config.toml
num_hidden_layers = 15
hidden_size = 448
num_attention_heads = 7
num_key_value_heads = 1
head_dim = 64
intermediate_size = 1216
vocab_size = 5665
hidden_act = "swiglu"
norm = "layernorm"
norm_place = "pre"
norm_eps = 1e-06
positions = "rope"
rope_theta = 10000.0
rope_fraction = 1.0
qk_norm = true
attn_scale = 0.125
bias = "none"
tie_word_embeddings = true
parallel_block = false
init = "normal"
init_std_qkv = 0.0259
init_std_o = 0.0
init_std_up = 0.0259
init_std_down = 0.0
optimizer = "muon_variant"
learning_rate = 0.00277
lr_mult_qkv = 0.5
lr_mult_o = 1.5
lr_mult_down = 1.5
beta1 = 0.9
lr_head = 0.00447
warmup_steps = 0
schedule = "cos"
final_lr_fraction = 0.1
batch_tokens = 65536
max_seq_len = 1024
doc_mask = true
train_tokens = 885200000
max_steps = 13508
dataset = "wikipedia_en"
MLP neurons of a small language model. Each row is named by its layer, matrix (gate and up: input weights) and neuron, and shows model dimensions 181-276. Each number is 500 + 40 x the weight over its row's rms, rounded and kept within 0 to 999. Numbers have three digits each. A neuron's up and down rows have the sign that makes its largest values positive.
A block is one neuron, or neurons of one layer that tend to fire together. After each block is what it responds to, as a language model described it from the Wikipedia text at the highest values.

L8.gate607:450526452486430495448480456544504527493492556417490469493494492501458515435503520486507498524476552434482482482523514454462521559493525506441465481489493486435500449489536523502545466525449478474532484513516544506566444503521497617480464451411569470573479542485494556505471514482499521506
L8.up607:466502463456527446481516493475528532453462504565478476500485488527507381540518475482464483483426462432524579571513448501441488518474433453475462484477536538471515436527502556547498490558463519461483572480462487441497474448484485472471471517473512452504489476472590511575486581545513512467
Mid-word name fragments

L7.gate346:468423479465563524513485442570451438586467501464429464484506441483452549483462482520504511435519471486511479422528534417519508425519505541477457473518494502528488538434537528463430555489450498473499503561440487463512487465470498538546493511490535490558528578540471411465483440518507500488
L7.up346:533523457551502477463487591518537581595486497539485474496512457464520555527480519479522461416521523455524501530557467539436507521483546564510514579468488494493478550469485522462466468540487500482527486561475489511514493480459462522416492549484482538569498536516533513541488485451454461494
L7.gate482:489491491471484524526498439458519527517509531465493402531529556470515466504483491491426574511487541440505491562507493482486543560516515491526470439477489472499478485508470569510515455510527527527522535473496486491456518454470480493497539554461539570582517544506511460618421476477523496508
L7.up482:501477433411452532500497492520520509527443504497479433478477467468498441483469490542473422448499441537547439550516426546435454563468430468457502438509491510550491495545489508498531506504452456472456556487549493542499483560439577541539494494530455499407491485541464479536487497536570439517
L7.gate516:530552481502512524458521440502531466534496502512492480488483475500537604446576518464513565486464463468488513465559431516478488605417480510495533472584511500503593522422502559421484485530521497473427462480519466533523494522513474504548561573566505474503500521492505508495497503430462441511
L7.up516:538508483498474508512495486504487461479527545481517498529481543546542552419511465446525564421485453499577535436471482482451568545529501494530589485527495493498512463429514554451498545416521574440458475508500465562608426559571510535540482545582533489510467482525471437479490579481452491513
L7.gate1125:564524430488475514554493514449537509516491511507526533500440498480469575491528455494488472454433459584498537505515577549470540526496472462455456526583514572416549507491471437509476541505502476446416476487483479488469519503427503561498491490518444464442491554530442542480575426500514415572
L7.up1125:536473512469510557512527476513530475514510450438495508463532486535567514558502516503477488470453481524497509537515505506517516553506497457478500543518545562452540522468499529495469554465457510482507576535518502571547510481500486511518516589474501467498495551514458584513482488455518516547
Plural noun endings

L7.gate46:543504562533497492491540541548445480527490526457499487469480508496447476486510508469445549507444472524433450449490579527480514486567475390525469552471474507503482523530467515525494504485466546507525480491521533542485491433469464436446465521475569516490472491448488524419491491584412498516
L7.up46:450469567473497538505466439476528555524567473507544495522439475444521545566390600470504542412535549497536559457457504599488453496486506479524522504483506572453513438476471526444491536522529523564430523532421525562464506497470464441445473507454534455539541470427492501468475474445515522589
L7.gate583:515451530460476482505517416513433462527552469452495486462550449531489403511514492477455496485563483518487485515509564469504460572532494468492508526468486493524411513503536420450598498485494521487538493501530450517559438502527496549509435477533537510457537598472524446603527528511528509452
L7.up583:472531446557512421538481630481493498466464517499499487495556499484494459544525511540505530491589426497482509477502477461438535487505385444574486472532497418577561447528522515508463578510536481549496468492496478469442525479517485463462512553417480472509451493535498512481471543460432482505
L7.gate709:443499488470444438506556509452476506507503534529542500428519538557483435495445509484587509526503522456541444436491514455574501501531482531477554463478480498493524445476491518504493564568491504537483524460445452598491489535510447591506479502514453494543472543473388524550560537509508517505
L7.up709:478540456515416547422488485542536485457524425508494520430509465502509494445524550450567502507505529527534465471512507515407451528482502561417445433521491504545520423539516461504528487527500428521421443480486508446518538521504511545464550483554469516512534520577481470631441539462542466468
L7.gate935:500576537579492594494504498444482530566470423471543440521528476494565524515474544526505547465497513501516539393470491468455526531515466530480463544427433599387488438493523504496500529557495493512482501450483525524532423483449483502501469472468524535530512510500562461500560555588485543493
L7.up935:488479456496512469534532444481490580568565427566468521503565572448537497521445506596618529485480519489577524362523430465506525493532429467495481483468506482539519449565526497467530537524471549576530457516484492494506490506498472563535508546486530443516510470488529534530583534596526479505
First-name endings

L8.gate436:510471546515513514591468505571527457445497398423529542496481507454566553487512492446598475474511481512473479588500543405519511458476545477488470479523495414506513513514538524504525499489532464568507540431539457445563456580472492568571435541426496415510510583485502513557501534415489544387
L8.up436:579482484537518531512482498508503443578528463590481465405514544534452519482510526478547556524464505464442537485484476516484519459458424529500476513469501408493528498488531568530509507553500519501465581509521486489482519539450558439515513519566520509461497464584462473544509454499540478436
Document/media nouns

L11.gate113:476529455534351558488482499508454511483510539467523431492497487457493480552508462534533496503522528485564531436505473500379578507510506529529423522453567514469554468480485567483535556510479538512477499512536511555496582509435525522544469468486502413509471487521518526505545494519520542523
L11.up113:483475460545483505482507569494507492453485503510546455483542442410530479480616455451564502485509510470618478464544434479462528528456418472491517453461543507526451573534449465466505479492481530457494500527506460479462561507502504525431445489429527526497494467515489520531470491492490511550
L11.gate170:477533466550444552480483514518559505490424496507472417494578480472534431466483519488466460459555524438543425429495467457472508536535441501516507473519540425519499435555504587516517560499456478538446472485497505527458518495604543492485493483468490472434609487427465459543503510572536504467
L11.up170:476596427453505560470515519522552461464536443496487510458433494488402510476454453521488525523542525506623459494500465480470457468503440465475493522459491440587426461461423481559517393463406526468482528460456524485541494497492512492515604457444516477504473508467531509547493461517515525510
L11.gate328:608507574489477502466513476524473546458539534474507493462446497470438514514514477458538487470454506517517538438505484558453480560481516505562479480431481516497518511463477541494490412483418432532446428482418427451503502488486467560578537442490482533523521495474508534484502510471501453504
L11.up328:543549526557367480478495488494544520389416521545481449486446545499467562478504470435412544518537537480459495514449379473477510539435468537522504491573528498567507474527497532482527510519499571544436462496535456532491489567493488577454494460454571471518433478519488501511535564493468538447
L11.gate419:527519528390545445552527543508450527474490518518513474484451542464525515507567537385459528551426479520505434440489524506528480522518442483462473522535519505499508494488425577407509477540553487553468480446473496480439506495492456469447445569437515409407538517450460466470525429501541454506
L11.up419:547441480436505523554505556461505590475468481509533474449448495431560493537505562463401434456477488516531439501548454472488518490495543475456439471577505510540487503540531570494528495511504518486532510427508455536530558476519446491461553460507551440497508510537496534503555498502471539497
L11.gate467:492481420567497489506514521490489535588444436539484452494505513474466494521482488459575506507524528420524466432539491505408496511494484509496493489516452509469479492523454546455474561510400509496461525449462516459504505495498471455500481513487481413538498453431486499555486452506467481543
L11.up467:507470475561487465536503509499461557528505515500498461522492483522451509580474447503521538439483559505502534468444492590438445485454485491512457528545470481522517428501431520468433530482374501493447534512524443524507433531468453501493488564470520406533469489507497503535468491515502452528
L11.gate505:511528545530474419494549566499522463546511536478499541411482474512467455492540519494526456509533492446493624512515471457532433465390455452478510504481442497559483428470458523452501587530498500470489444495470545545526496498520503522554487472484572485485480511458492549511471443530515484537
L11.up505:504514472446505457579471496467467523538430595469503529546535473528549481473494468518541494546491543521483495466446498524515460585474432469372437451440463450479447569463457521465520527406408551462415515522510473558473516520495548504539476485481487531521462493491494481631502471499519478536
L11.gate646:436490507428513548487528497520508477530440496464464512500465540536522542600433417486516467531481461502447524487513516515516491431505523507460556495509503467452427519481467473506445464515474461476499572523551534506504456485598442549458524454492465408474542521533454537447552544560429532531
L11.up646:445475451507438530488452576455492505637404502548481514439522499514527453474551449462464473487489470484501502505500512509555513505486487545514494452463463499477465422507462444531482524476457479507574547552455532514458449490483522586508436448487546415549521549456558490491451529508484405539
L11.gate694:537505433509559539551457516448538536508403496509492493471524486571465470472509527463543481510527569451535516475548464513538451577513499507467412477444493443487498482469459479479543507509489479493504497537505535540512509514485526459494512461445462507482473512479516459540581497471481495484
L11.up694:444526542499560510558497508542516469537482519550470498480562500573554480523487520492473526541480552400494494500510482574465487518462494474530506447464549454461446473525488533524508512512451567412463528517471518518505513511509560533452520472475511487538579509488543461477488458480502566544
L11.gate705:504520418495489493494498450499549520493482491461527490472502543567491511417469413457481467487527536445474498493510394447511514508512434400500542498511463447438444505494439505510524527484501529431491530554582580474485503516548472487452448464436505477499423496518540461530505514525505450536
L11.up705:526526478537468488458547431514519482523503528547450478499550522482443460469525473469463479529407564476510515407480531473490516509469435495527550467469464519466443443490523475479500499472495501515505407424517562489559532499526565473534494489449532453465515490458513480576448499482515566555
L11.gate921:494503514436520483456577462538485481538461520465478431523474460431532558451473464505504456536458496535452537469488503498498455475475526496483504502476489461550500498475480489525443530541499566449522508536427500542483479587528508452441499480476466499523509482544424452452516582546584393522
L11.up921:513482545516523494511509540495476527467570549520500482607479465521540550479538515437516475448507440520441565472496519456490513500539535468489535527446461435524408530485438533586465544520473459503533531546494484583474569537532506561477479607533518468526562568568517456478430553437593524532
L11.gate953:466593470513454576510510451516491536507488570490547485435527461469510498602450544553457549449497478454478514528542532435503476526512492475478561486542485501527476507419429515513464463505525493414516531535510504507493601461578487457503526524525439554550442518483513585560559515486546490456
L11.up953:510495440516487495460474480486522509395499516456493452466444428518466516564429477471478490433549475418546540436584546470562455517504463558510432495485500418450484508524492488474538528536533519457448453533600585485477492551614483477503489460500472478471577515448526529480470484503428489570
L11.gate970:438549529560432496478494471480551450512468527474543473503546527505558462485502552479566495467503540545556532478528476561423471515513531431424468525480479500499475437472530536480552510499451530526503547451482537510550561481567507451503516527439587541566570520469496515476530532557485528512
L11.up970:478530525552486505492378449499409532525473507546491481448478411567543545432454497539601543520467475493511496391505484475483470450485426504538479487491471483506448470479538505583533506487420458505538502541519459536577382485507469483575469434484519441412537443566500514576485461547543507551
L11.gate1100:585410440420498562517523516494464500479527496527451518437496471482435426514527546529554558479555516413504537520491514518489589530442447503492513480574608464561512475488513563425517433476449445488413494483521579497511526432449562492506499492421496473501466499469490505597436461515514511516
L11.up1100:476514490506498519472572486536549522433447506472527520478468518491510521430458450533536566515530545464454553506553554542548480520468543496541474562419536502465558478454523504511489478528473475516508498555535544539465487480443483553513567452468558415554517430510497534535444368549509532471
L11.gate1107:417474500447473477447504477517532463467468502525509471495528439500523481539449486553495492527450577461468509448448522472540481568547474499531485445505454507456494447503495512475522505492520554482511611504508564472497490522494522418431568498501565402409451503547485463548541503528504428540
L11.up1107:560521493500456470523464510528518508589463515466519500496492506456508452492557507499481470486502524492531554455490558480582432592446501400442542401491590461507519441425470448473526498438399487490578534487519492526540505462434514542411473467542556427532467469526466508544566481512517429466
L11.gate1109:494449454514488475511457534533594480496490499458446508518542429468473451430552537531499454444512532455548432481500481429489500442507521557473607440536475475499466540505490512553447550507527529539562477477513562543458541481509457574587446484430515533454506483451516507518492494502483529507
L11.up1109:580500413439588517482495556529519526527550539371506507526536507456489515504510531499471513537503494550542501535480607463457523462485566490542486504480490463516545509493509510536484449524552485612494524463443501443501455398483434480573422458457525527518547486499563540529493468473465414485
L11.gate1174:474481452533459477417452563475516448528506516487546455520460484485482560527516427506527471499547534497490565557531431455476566462472523460477464467488466525519470473445478499502511520479463498433465456522543542523488489489531464474551458480493462469496539441440524481530539404515487557515
L11.up1174:449498475415464509531531470529505478529445556489463511553418562496478439506483451538392507458490551530581497514451489480474552560471563491544537430510517549551520466498453527479493478535507505428502457508616482555503525520489541497490494519494435514441450538529479480593518493532521524509
Mid-name word pieces

L11.gate73:513514460492469523584537484554519444547517483560553500532455568457486552488433493527437468481528533496497546528534493533414507480501597479511511535508517534470462550522457485484519461489571439528584548553490508500502400521544480464455461487517511519469552498530464542500505530563502461474
L11.up73:540535515411544511459556478450524445559524531464436568459496467469517495491462551507478521550594460535492513502565493556562531517443475491464562477478444527505436500420437486484550484524501524475475503525446473487521483479521514483479563419542494469556494467452507525521427552515486491517
L11.gate213:544521530479512516516456432563454530477523537483532573461540439572459549491492454549445529479521507552525507409591535560442448489529523521488485500515521491571533505497522573456547466568506442494479491445535517444482535557497559508475486539451466498443452511501462374540543514437490524528
L11.up213:542470490533506569465584465452516498483520509460490494540465561469495471556545564447501514484576521481495533536460422518454465585581503465495532497483437484484479461496496522529478570480478454520511564522514498524450503546524422544474515496545455467500490539516497489508568491490488494471
L11.gate245:548511444515470414535438466480504526506529508557531494484519480510464552564539519485453499589473517453473514437498548508615452532596498440507550406522460507464452594442472514466537454532515470523491516527465530538484488487553530433541480576522468437543451419492484563524607450513460519499
L11.up245:482453525518577468511522472505577510473463525503521579453479425463456537588558453508547491520466561578527481509489513508543501575460535492497451550554471509564494506466554587481494475480520516460441464561516428483482525500438522532510557533537368460515440525514528519516513495525400477539
L11.gate257:516447518465451447455505524495497467479489509505423522518587509523470533592517494487539457506522441517524496458554426517561537438496538459485537500477470546467405467476530464468500490468485520450448467567481518484478492521492513565443474450481537469514455553507486422552523425532416435518
L11.up257:470453564475570464489540527484542501494500479499514486449486462545581521494556513488467428385527472445515483493474481520532512485448441451511509518485511478400455516584549478505529460520508479577505508451537506480498519561427543468534572522515466464473527534530509517454560518519481413558
L11.gate323:591471394443602478527567561498468478480515474519467538497550540460486515625549429513512491519456493526428440534477540536432430502556488506490463500567547476559514479549460416426503507480466536539503558514502496512480573448492485537543484498450483412526416490458525532485525402504514485464
L11.up323:431559511504415539520492555484528484541515441532494474452431539551520545509465426488439541445532494552490536462488478490509476532493439474550493471560442509473417514488529588462549476496538445470505431532392483536518501493538550533495503549458567498490556516441532437499543477518514500506
L11.gate428:480528539510514478492471508405536555500464402540526532565489525529471470528463515519498529491504511457489482498500502523501490481543452435488480449499470464506493462482529509524538539504529460463523456437492461428499533533487468501496517532483505490542572481601439490575526573546513544477
L11.up428:534456493443479449485538488523479424448484509577481485530458493490609536486565416497537527484455476537471504506543499530410516551496449456482479496547570511507524483533527542455513477536496485526508501515441498497438443529473457531476455523531539541476525515547447513451483532489471496523
L11.gate532:469476476421505554522477516485521523526448535493556478543453563540564469438521527467501581471466511509511532484509535464488516544475523522395540497511499446501467548456494517460477473480501433482525493523556490471537554560546529501464492475447475472465454471492485449493413466469487461478
L11.up532:522493505580523511470470428511509510480495489551515559509471589551481473486598468469409507583506466532468523538480580455532485500542505481511532463539517470406549489503593468527489534463533558459520550489531508424543518483550599517478506507499558399496520448511551453467555473493484537557
L11.gate608:490537495540480502518412457469532484518440533458454501472521457491500496512405522507496479577419518386492486524566509517530500506472552510473464512463459482451566515513458461511527458498534532534529467500441506498522523535494533525493470461524518453421525566515621479474467522539449483557
L11.up608:451457434524501488533531492483448502495541505476456472484409517493456555460470457511520483505521491460486462544440467493496471465514485456541492484490496498490424489459624520492555465506509551466508489524473526528417460471480457491457571545488461514516478524565491529523522534525492503465
L11.gate633:511497460570508453493512503502563538492477486553542530552475574547499497479508483541493499464492475542509469458497425517576476495468499459558447484456487518475511535442519480477468532544473554453480503522477482528507441494533438503488508536573435521445522423467476467536533476469533549442
L11.up633:564536451560547455498502503511534465458446495471557457473469451543532440473491515503470587601445448466541506489518468475527505521499566625439544435577498479466495522486488439434565449522489549430485463516559496522407522520473501492504565555487483489470505448515495462558498522509539519521
L11.gate697:529510484445497568512483478499490532415550519469524550461514427540459501428496492506482486536493482515515534441518517473517534448536515497504523496534495516450567476542563456446437439565483467438522500474487465508489509496494529466514537528475509444493509456535548515468468556527526534466
L11.up697:494557522512466536545541507494469477507540486547492490527556417516510419464496479514481482481449456545483486468488532534557508447490499485490447527557495444504441458504513551504539510430501493513459506581539453471457541470497565541538475503483543490505551488573538487441531445548478487523
L11.gate924:535506466509564524509421528486516465444550501506443465459510490454480509524445503474517460452535552522583521510475474453496508465434478505488481522447478497528446525532469545490508407538502436488508466437490523480513444563515498460502486498627452443506514508507547498488455500524414542499
L11.up924:552527484502577471525456524470518468458487510509487501459506521424502522463466498495437505514498487517539537499524491395444438477543424585479463466517452451471446491483551481512516477493520447428503425500429459489529567462552480433585533512624450546488512531587513468559471466535468489515
L11.gate932:525488534497544500419495508487512456453532487505425536481504459492507461481589480543515408491529498532451519448476518498540504543521483556551540473520445501500463454545479466556475446437465489457468500479464447543521503601494488432551568484472433455463520474488553502537463481458568559417
L11.up932:504518487482509502491467484511507513522552501510499565444517483519504530443490487453490429550510531517515452497526577564477588517449443527445485542549463468506432528547409439514429498456530478547534487496479544494483486546529431457477532470499464518495444457479573511445529538449484438458
L11.gate1006:505421565499503521487456470426502539455559444510500518551522485483502464541572502488500497506499505514531422557489620447511526443495491450536476540463561485489527418524511475510560479509463576454389506444532505503538466430495517487474490489566495502605524564501594530424541494458502485479
L11.up1006:500521502456565499510562516486489530506464509463532448474462504547473491470541478550455521505459531463484499542501489447419458550493578467434468514480544470544522557593433489451500504548534513448477482528531523440453557538479555513464437565491471465568494493501529488453544531534544523479
L11.gate1062:500483438486543402499518465503537445476583442518493511528532484525444562544458469467429504536494497511401500502503503533467505498473482476517495511538457517498457544530551434435498496526510490436533557452552518548560407530533592469527525525571452445450510504496464485480539540519569466511
L11.up1062:542564532474482483524517522552524496481506505479481512531529516626526493499568494529537486508481507466453483563538523480466475489482547529446546476530452571473534462462565484522562562475544560535523481502396565521493456558507486486551560470452464488510529433497624518586501549512425508522
L11.gate1092:499456485546507499535531506512503479561512569524556513539502449460547475467538453453424481525533471508497541468539511470477556535461526511522445430540477493458514492530479579536525454470521636508520500461523559465453449438440443487513467519511517506548513459506563471557501574459534428497
L11.up1092:402544497487507459612393524477521439481525417516448464464526509440461477486529499561513547532527432473447569493500502512526426516455518432451494498519459477507541452485511512516470451502534521572497510525494509453535500529465452507524463548515452497473502551489581536413500548488475501509
L11.gate1155:486454437519504459525487505436385546517542605546512540444487444454468575407515494388474483566456529520460533443492447469602473487492536500510478509498469511566558524533507544519517497569523501468451435447520488498469512497476533529518558531508474434510457556498519481546460482481525459560
L11.up1155:506498493451525478542548497495457500519453570508445467490476434505545460488565466488447498482499547522462459544510464501513505478523497520574468572508505569494478526493475473460495413444516510472497490569427447523510489461515480482468451530500509541509521471553548509457461509607465509564
Word-initial fragment tokens

L7.gate338:481553524455554524487513599490539523514461546517541480522557455517578523501448459446570467490490454484561522578530491494522498470453503485534493473517440454448575513557488469466428463428522506426481506538525398472485490456471477490469508475528474442577472496408459451449491460419453490495
L7.up338:512493500509524529505457496450627448521565491551460584541578531493539424503474473459541522437541497554550457587497504507553560608526504495533489532482536571470489527511462559500512493601568490496521497539516481464468525516501568581491487454535529516493526559453514483498498508550499536459
L7.gate822:494498441508460527535467464528455440459474537477469486540543448444467514473487499470489445550466484552526478491545461532473584512577457582518547426574468512426488540482492499492527561507455569547444486479486414503485457526504485504463534472527488528454519525463412517506541514495595466525
L7.up822:471504475463493469496509526514555514502437454489496615524475459533515575457468455449532522513407446508461480546466601492454529402523516517532440465528510504429500533511479484473502509471537502488460546524532467537480484544569568505421511521488541547507492493521470433524468527409476460551
L7.gate1040:493483468562500512460488465572522453517501464527461525507547485440540524494571540466504440521549552425542478521520546486526496536496479511532531462440515499421547520455552558512449520540485566461516468513571398464526447478465564467560484522478465476504541462425529480521420495549498559552
L7.up1040:424504483485497463598470580503474561531483474427533518445525568511477539442529489426535398494539570453381574509502491532500516472475567491551534485567546514483587547477484461546465497475506540440428437542531468519556482449502434509399545512455452469567434430520474545489468531473575456458
L7.gate1096:449494515543531460518501568525442546478432502572448502422526545520501493466502517464520509496459533585509457511438522483406411562451471532558446507534569408509522514488516533547471518430531480543469448439505509512500509439539558484455443475507490495478528555466492489501538534514500513514
L7.up1096:449454490506565469531470517493492494601553517537524524484470511489548468528541389477528539480439520511484520470547474514457533579480555486525516460509469496419493525513526500582525473500481540458504586481482544498502503457423482500479518552441487479613542535474519551487465516508537526535
Word-start fragments

L11.gate58:484539484491561546507583426468498569480496552513477478451511497471466512483547584477539510493473389539502453465516470454432457491479415471524491483503543426489550497501525523495511512524508518485502547479411485581545430477538516495542583450590499458472536518519493558500548435497475477486
L11.up58:555518519482493538412476517548540455563550430500446540457505519494452503522445524425495574504475450463458531486485477507505490513494457538442512556511461457474507525543442471480552486465529495529529506447522548496590505612538498487558513523528478558459503472523497571547540476490532538464
L11.gate93:546507496444476531510468509497510519509428481590548528510483484507493539493589508446506464420438407504589527490409530532471462469517558524460525502478509398554472521478470500478482555541504480456569526502533497524486481421480514515570505467479497584536494472432476552424539573506529480488
L11.up93:581546458551477511539507603454555551536530447490479569468538551555474511530525567479521555474520514520555514484412512458482438504485493502480548473543449501456530507549515503504556574491573539470511568510524527505524534558524464567558525492500523503549514417435512513543467547462482486479
L11.gate110:472469494463584492514464498492485517511483470485495471508474459492500500485521501536529526547505475492423505623447483544540532530472434498512524547466481417521590506448511500496467505492569464504526504462471507467430488477480461488493507392460612537420566467442486511472494448428491517508
L11.up110:587500459515543458498510403469530489516576456473513509551494521525495481448500467562584531453474519493490454537503491463553536476544483401543488531514443449521517574417461444547478504451463485482539547500606521513544500538462535502504517485467479553568481519531486490524403532538431554588
L11.gate206:563460526467474418604443481542516458497479584499431557452555449469439479495473508495493533447528464465488428518528485512553462487461469531478503534514517474515476513421527562468451465539465450470477564435586551539530413501556545560515558513470532548549485518521498506483435563568491540493
L11.up206:562462517507534443453469484521469522507570516494521459517478543550459460472500573579490480426523534532446448533495457505552502517542460498463402567437560445427578512503512484468450480428508490489516517503524486452470474491442465503522438503504533554472450500426499503495474430469458457532
L11.gate283:459499514525489518509460484540471501545458449450460421464474467551515519438542536431518534472539455492464479441562557504448434471491548451554574466555535517498525535445487489473502530516482457486492522488532496504454412516478494484529542535465469479533545499573512487485496573523491498532
L11.up283:454447543538492442563552445506533489547487497500417428452520550532553558546506531415453487514478446456552528510486541517535472528468489506565535421536547488480574457486490543527460550530534501536467448499439505489528372568520487538591512561530512472513546502426495480603558487445419496526
L11.gate350:485561520566569522532497478450473532509530432469486508518546472475449502417515527504506531518509484511494516460453545477487575502431481471489465496423510500540496486400475474542516490390473512486495552534502526485572534485487423450470478431487474538502549469466484475476474496491468529554
L11.up350:467461538451520478484488537500426460472583419459500488479514526457545475413525482529489443443529482517517487502513551542490498521501474502528483438495517499586484477500539468502462480455499607547475569558465475466504487543463427458426496462496502503470472509497516524486502458514524540477
L11.gate379:579496538427508482506450514470492490543556515503485482418478472551496497519550628529460413513472484521436496512577475548463471517503468432458503529475448480507507499527530521491449553483505425509491544490545505475513417516531502461477475546570541520417459465503460559559522568520417463468
L11.up379:488457503516470532566528476487501509398477462513493516513483497509526497509476472491507576443571481451484468500533498437496566477497445463494502479463571603518542596479482557501508496452465492477481492479519493485500526505464456535591498452454524532548511458479512481489503511548515468395
L11.gate388:524503576440546526491467543567474504448487519555462464554569557480412527449467449488531461461459446476471521435523509577541449500458415502480544482448508531505473468569483506569503509505505529456475438549466485523508481528512494547505534486507404493470471468487543544594495530531497423486
L11.up388:540468503470468526512431463527490506472537489514442480447530509482526478512439520488512509495492530534443508525492518479571516462436491532414612490510454524541464536417511505567456475399519475626497472501504518499467567484543453510483585533529538553459576402477508468627456509486474490496
L11.gate415:547492461487554519540428455506541515454489433501452516503505433515513519598452463596499497464475513478499496504519492580476406500516546554441577452490501507457524481478454533565565585492537464574449516476472538498471455496463507508532530496430595460525492465433416504465519492467566490522
L11.up415:469552467493539526536526513510512495480530494494481508472527459550447465531506522594545519453386459467617473544467490478511503551510497549476469470499506494514553554494518499491540496529576419516455503545600529443481493513489535539588579509596503528537536532565442545562524564508525482493
L11.gate434:566474468467538492514485399517513490556537461413523522496540479504472477488486533410462460494468528547550573429563518438566460505494486560420532495555464481501514561428500445488496496461548464593591544495451409525485499418500485546502545576459409466525565492519466560526590552399440583481
L11.up434:501509485498466492502610479539546472488500481496408535471505509461514522521503562534473574463529456521493511435534508467514475511487508475542497440464481491540517558477493482515451496522487564528561516488512527509542452483590482489516582460525509477546497506536540512551452542459452489520
L11.gate459:539424468505399501497524401499578471500505517462518505457537511515477489517442441496433528483485530528488510406495520507496542534426474411560572402532483415539521529434441474443591524512537536467550517479530523528519511502479539482448552501502477458539517515489491460441498500452465504462
L11.up459:484539546498608491474476489446467482498423519500479457466461556470484465498546491537550521526449464444409425522510490567468541468502506540531544464560489564452468494471518531501542511487551446537446472483480500522480492548495525506536475451483494472463525462415544488435498490495425384529
L11.gate803:455612507451550479488584545457478534548464489510542439502464467500496511512505527517504513441480495501496499510513504530546519498468433561426452491525498468464549495487475479427533553544588501449500516540519517521537556535518537497561488462504498489497530478582427451533494558564555524403
L11.up803:585483541467431537542475570514479501512510476414509580508492532494505550414460494479568430562538449472463481439522508521640518502493453508436535491503491511486502519462477439482538523432531459489486528472540489488525537453536516496479537538399495476592479561510491516471598477484475537517
L11.gate1003:581495515485537484516492461548446439519529454462525572490555496584420477513563544538481467465497581449490487485521460547501514482514502526534433525485483473448552469477492486509474559413526479437499590505469537507445584504519488502565605507491524468506487466565484522474457571509482533496
L11.up1003:496483474473569527441549566474540485479549515510555510536449462504532501493455557438537469505490447546425471553458508572517428501458544537496502481508526458491552511486521490570501513473573513435520511492538530513518431546552536531518527436458535472495489462442525505485436490509474512514
L11.gate1025:530511474474488534487449502498523577528559552506460457439471538438524515567548491570486498480437466424500462500507553486486483484449484490455532518436523492478398561531480505527468569548435408500481523527477511548488460476477535501539525479472516492562471507543501490462498541488550459485
L11.up1025:485434510478542479487486573553439494567523531526504489552450519503482510427527453463518517482497449523598514432579523456526489450470549432516485552586497472492524562476512504468486515563422559448460498507497490494535459522580489605476548504492534488482504443454596457499468459417510502467
L11.gate1068:507579593485434512492473515535487533464542486497555526432482484485486485489511453546505490489514538490515542521467523496539551452457521437457526545484487457504485567425503484492517457481527537487430525502451513459547517492502523517499552557542500493489473549503580510486441524547522536544
L11.up1068:539484538551495563429488482468538478552557550533483462489419505546460487479524496483496515474495520582473512488480486525466461567442443422473491580430495463495469481510491397494477556533462515462572472502504487465440505490486524452507568519524482468468533487424475492424430573428555552468
L11.gate1104:552509492487585529514529600477567512468517530483472536466537513490504580561521556456484543608450496534452533494487501500547514499542473494472433504510514589477543550466529581550535479475504587558474420479514521475457495513491473579521477505525497512512459498508498473489481508479501497518
L11.up1104:471519471500525515428494499538469546518563472510448524549459515483448520595524477551502491440467534482550455547525488568485513460542494511434467489548554528517493544440540490454512477508473469498497515524467464506548484406480486448501487526543465492522432520486503462569520431487505516440
Document and evidence nouns